config.toml
qk_norm = false
init = "trunc"
init_std_up = 0.0315
init_std_down = 0.0
learning_rate = 0.00621
decay_shape = "pow"
max_steps = 5024
MLP neurons of a small language model. Each row is named by its layer, matrix (down: output weights) and neuron, and shows model dimensions 32-159. Each number is 128 + 24 x the weight over its row's rms, rounded and kept within 0 to 255. Numbers have three digits each.
A block is one neuron, or neurons of one layer that tend to fire together. After each block is what it responds to, as a language model described it from the Wikipedia text at the highest values.

L2.down100:146155117112090094110140105132114112118118084126173143134137134169136101135147155088172157076122126157146129148143114110111108169140131168146116132112116132136165138122163149190117124140105127145180151145090152120105120148103135148095169129091179167093133136124163160108086139083138107141124137122096128110124144075143098130120142177084139140118111132075121127142155079153105164109128
Inflectional suffix completions. Word-final suffix pieces like -ed, -ing, -ated, -ly that complete a verb or adjective split across tokens, e.g. prot-ested, opp-osed, estim-ated.

L3.down12:084125152101119113100151162162179113135165171166093126133144144139100126176113151118159158141125132118110123152119144103139131089109180128140149120146085120125118149095133129139147090132136135112157141084143139180136124133123149101132113107141175159105129121140104137092125095108128081131095123120095114139096165098149113094125135139127114108187112141131128119073121141140135171132137
L3.down110:099160168090141112091173108155151104109136149124093096125160097125113141101169092170111125109121091122111113171140136091141086128114125138148146139125128177130139136144154150168095123133138162112120158157163146118165093126118137144113144130157143158110116128108095113162146159153112105124093135123159121111112120103152081120108120116124103179101158129144130115131192126091151124102099
L3.down219:134152116143113117143102129144155079135175145113152122127135150131171166114155165117115158109094083151134067097112152081143122131081144141111141124129122115155150147153080141144130145119145145180131150125122139087157071168120147162134186078120163158165144155121119098144137108107129125144147121107134144104118117113116126164067121149125134117116142141135152136112150086152160162140090
L3.down387:127117095128132144134187116070140114134161105081132125125151206148138157135140135103127147064134153144145145155168121127149144123175151122122147089180127120165133090121089121126084117137110164095120164124111127152100129098087117104112115156138139140151154149141096180132109124113091130120134094111119137135146149127179120099101109135127130098100129086163153119156115146126156116093160
L3.down526:122170169113123122136116124112132169129165131208143122119132094120130093159138169121135105136135120083134101120142128127162118139113128121112115101179129091111098109100111107113097143135118139098087121107120078115150104084132171115133147137113141142121178176134132122142129138131139142120152150135176131110171117126090144115121121157166089159122147088117120159122100156095119147130109
L3.down572:107140130137104153157106113126090111156181154111106152141135128120127123147159117120123175099080154122113105116091179140119171123108132095151091141141145111117143152157127099145158100161097153142181132098098129132122142114114128118121155068111131165166184157127104122131128112101134130061065137080155161134113111119138153131135096140132132148122125147114119079152101067113103162072137
L3.down626:126069097162170113127118115129098120122114161186095106123113123141074111100158152124101099094144137136116147117119163159163134114141134144171111129118141141157113099096075148168154128111165185100121135116152123121103159166143166100129142149145111070119062081115104130138124110128151135084146144120091100110126136134111145151175129144127122127147119089157110106104096128147169154120133
L3.down642:115145146144119096120115113117105168118152151105135141113139111113136139125123112099189139104115142124090096160103159095125121127146128148110172170113115141149135152121142139141133129180146109115135108180136114151126178104089154081152159136140174126146115128134091165078100108144102066130105145159106126087118092148131123125105119165128124132151120072118119151136138095136128142100097
Verb inflection suffixes. Past-tense or participle endings (-ed, -ated, -s) that finish a verb split into word pieces, usually before to, by or in, as in confir|med, origin|ated, rec|alled.

L2.down122:137148126128107080126109137137094100136150100145150153128123145137153168111127124144145154086153156152157188164130088110110138147143109119111132100156164163132096160145137097169082139148148113135116149121150109120164080098078100110135118122124117116166070161143128101098179133108109116134153129136108147135118138141104108139116124103115130105116091132080148185116110150136133178083174
Separator before codes. Spaces, hyphens and dashes joining a short prefix or word to a following number or name, such as W 12–0, I-59, al-Zenki and District 20.

L3.down45:155098125129098168098170127122132103102154141116121123116117130141138068152119137146108154109094094139148125114153165125102086121146093105124148111118154116135138164135092158116163099133151163134116121175118113082114095083108109127111147141154138123128085163119130098147115135118132095134186098152164135094125144132088134108147149131113105194121142149102107113063114162107127116137141
L3.down168:165168122121107096117099132126162115140160114154104150129076083127156126068097128175131129157168136117146135134127090117106137154153161094139124096104163114155120117126098113126090140105121136163093147102131136094173132132086143188111114154113122131112096172131100106114143086137088157117146141095138141130112164148094165149143149110091181142115115179093139161108118111129176133116163
L3.down426:111077175144145122101112112171146115124104145147185134132159132126174140110133138126136150116141096089100126103129115125149079097099158125123123125106122131153132140114111116136152146091137129122107115167105086131124149135148141151112143136073122137114074117126140157161168069093103116080147087115159130164181129136146087092095116165139149117115125140096170151117166139134111123123129
L3.down466:152160147134142117118149140110158169087086136135093183110142157114128157126117123088133155119140145148095103081132119157202154147129135137133122098143113114153131114149167116130107142164140111083148117118147134124111115148130138154126153145121140084136123117096080111093150150126140122119091168123124146092155129125147105102103136111120123120138141065090109105136142119157077167121099
L3.down489:144144108160107115119074192107184122142169139122153115158113121095119105119129154168083120118129107124169087090136087086122121138140144095089133138145147102165165127124134141092179125132110143070118129178139112124124107151142091124112120093105162123106132120112181123125131152115119135134121097136081159154147108149094107155138152122174142142121161106164147116134102100122126124161122
L3.down558:132128098139143176137125137116113128142159158085159141110127180136130122083070108163127070145117147118140103117112122131152115176118110115176123127133149129112155112124106129112121128068109123143141141091139131123151091125143143118120074149111145142107199155136128131169171096126123148119141095102109151136176129138127069139133149111097111128142165149146147138142155181143137129109126
L3.down669:136156134167124171134083118083149121134138169085136154169105141152133133144121140142080153125097082103095109142113112149120152157119097085103112159118173111163093149129091137102152145098147086141139129105105126134128073118129125132135115141102146131136123099131123122168146106131140089127118099162097180123133145135151108108177180145129156129143142156123134129129130093105112146145120
L3.down675:144171136169121126130150153109109109116146154144124149134119120120152079156115131100123145127146130103098125101136166098120135134109104078087094119126130149143153117161093115107129135113111137175125144115110157126093153150190133142094149144094130124107063147148166135111149093117124087105096124140111152122135126190147101166125139169154161129140111148134116121103089139142115112157159
Structural joiners before values. Separators that lead into a value: the space after a month name before a year, colons after infobox labels like Born: or Owned by:, and hyphens after prefixes like co- or All-.

L6.down32:112152122136135113171111114121079109150098179129134128156154152067114134124143163117115117125122163112122090141126119104124152120116110146093145132123159179127116139154130187138111118101152129120129103174120098076120143095104127163125148149128126168175175103151110163161125141111142146178115182177177100134093123117099078147133094161118137129128119124125133093148120145130122121140149
L6.down51:123089100079155145136127115153125142140130084123085130127144138130126156114139098120137136089132158131133132126124133108135092099107132118100133129105127135207144122081117151125160139191119153110114137146142149092151146096177113167120076144130097104180197146150133110130121092141125131130114165092116170131109144186152156115115100182126113122136151160127143135164118131125140175116125
L6.down324:112186137101130110090122148124140116135188141149143135139124143136136106159134163131106166132087141138142118127129163147171132155108130120147159140121152084071119101149101146163120103159134134137104108107106155150142101141117104115140113098117142147152139134077121154153155097159142081125161140116129135146138132156134144113099136136143082147171123145120114127076117170122114088125107
L6.down470:115148129150119106130103103164173108076120127145093105093138122108078118106150106100155117102124111196131123122087132123106164120153125140106080178158148134138121139123121143147109113143137109182149141148114108161147143140110139145164165127102147115132180119128110171115104124138159129184097119150122135115119141099102110146139090136084146109133134161126138122122088145087131148130105
L6.down484:124161147068091078112167109076153093100130165158130139113136113140110145107138119157154143127105116145102149145128131130123148131136067112145115075134082097151132135159092125134105110103142117115149146128125109172148110154124109127120154115085153151131162088122158126084103124145142138148120134116102179115130140179160113124140092147091146137175105072168118153118108095132094123157132
L6.down539:128113122135078099123123116130121115105147118110177150124161148124120136142152138132148188138099136146121104125087108110114100119122109111094118136151137136113135168110128139105127115104119150147127134182137128163144121138116127149127069178127142116102153129120148167147109067124126142140090124191124112084114136120104131130143092138091109132098156165199120109151100092113122130134161
L6.down609:189138145149166146105098089136125126131130063097105179175169154116114162137096114167123116126147092122153155102105111162151140139123158076168121117103109086123143135155109127093136118097120140130082150153130139139127095149153141122143144150106135121147132118138142108115119131129148130161153140104145147089122124123123122114096082111119126140118128159151136092121143171144140068115123
L6.down616:142153082099107168099099080140145128161146108159138115144120114113153114133116080145153121091152091160140134124152129173095110113146092140104149092140125135152147119122129148116106140115163143091139138110091126129081151113086129127149145127141095109164128142110148130153138092122078108165143159131154173117105098135158117115154135141158148111161118111172087158140151075140130122173105
Past-tense verb endings. Past-tense endings of main verbs, often a suffix piece like -ed, -ated or -ized, in narrative Wikipedia prose, as in raised, turned, authorized; occasionally -ing forms or whole verbs like made, served.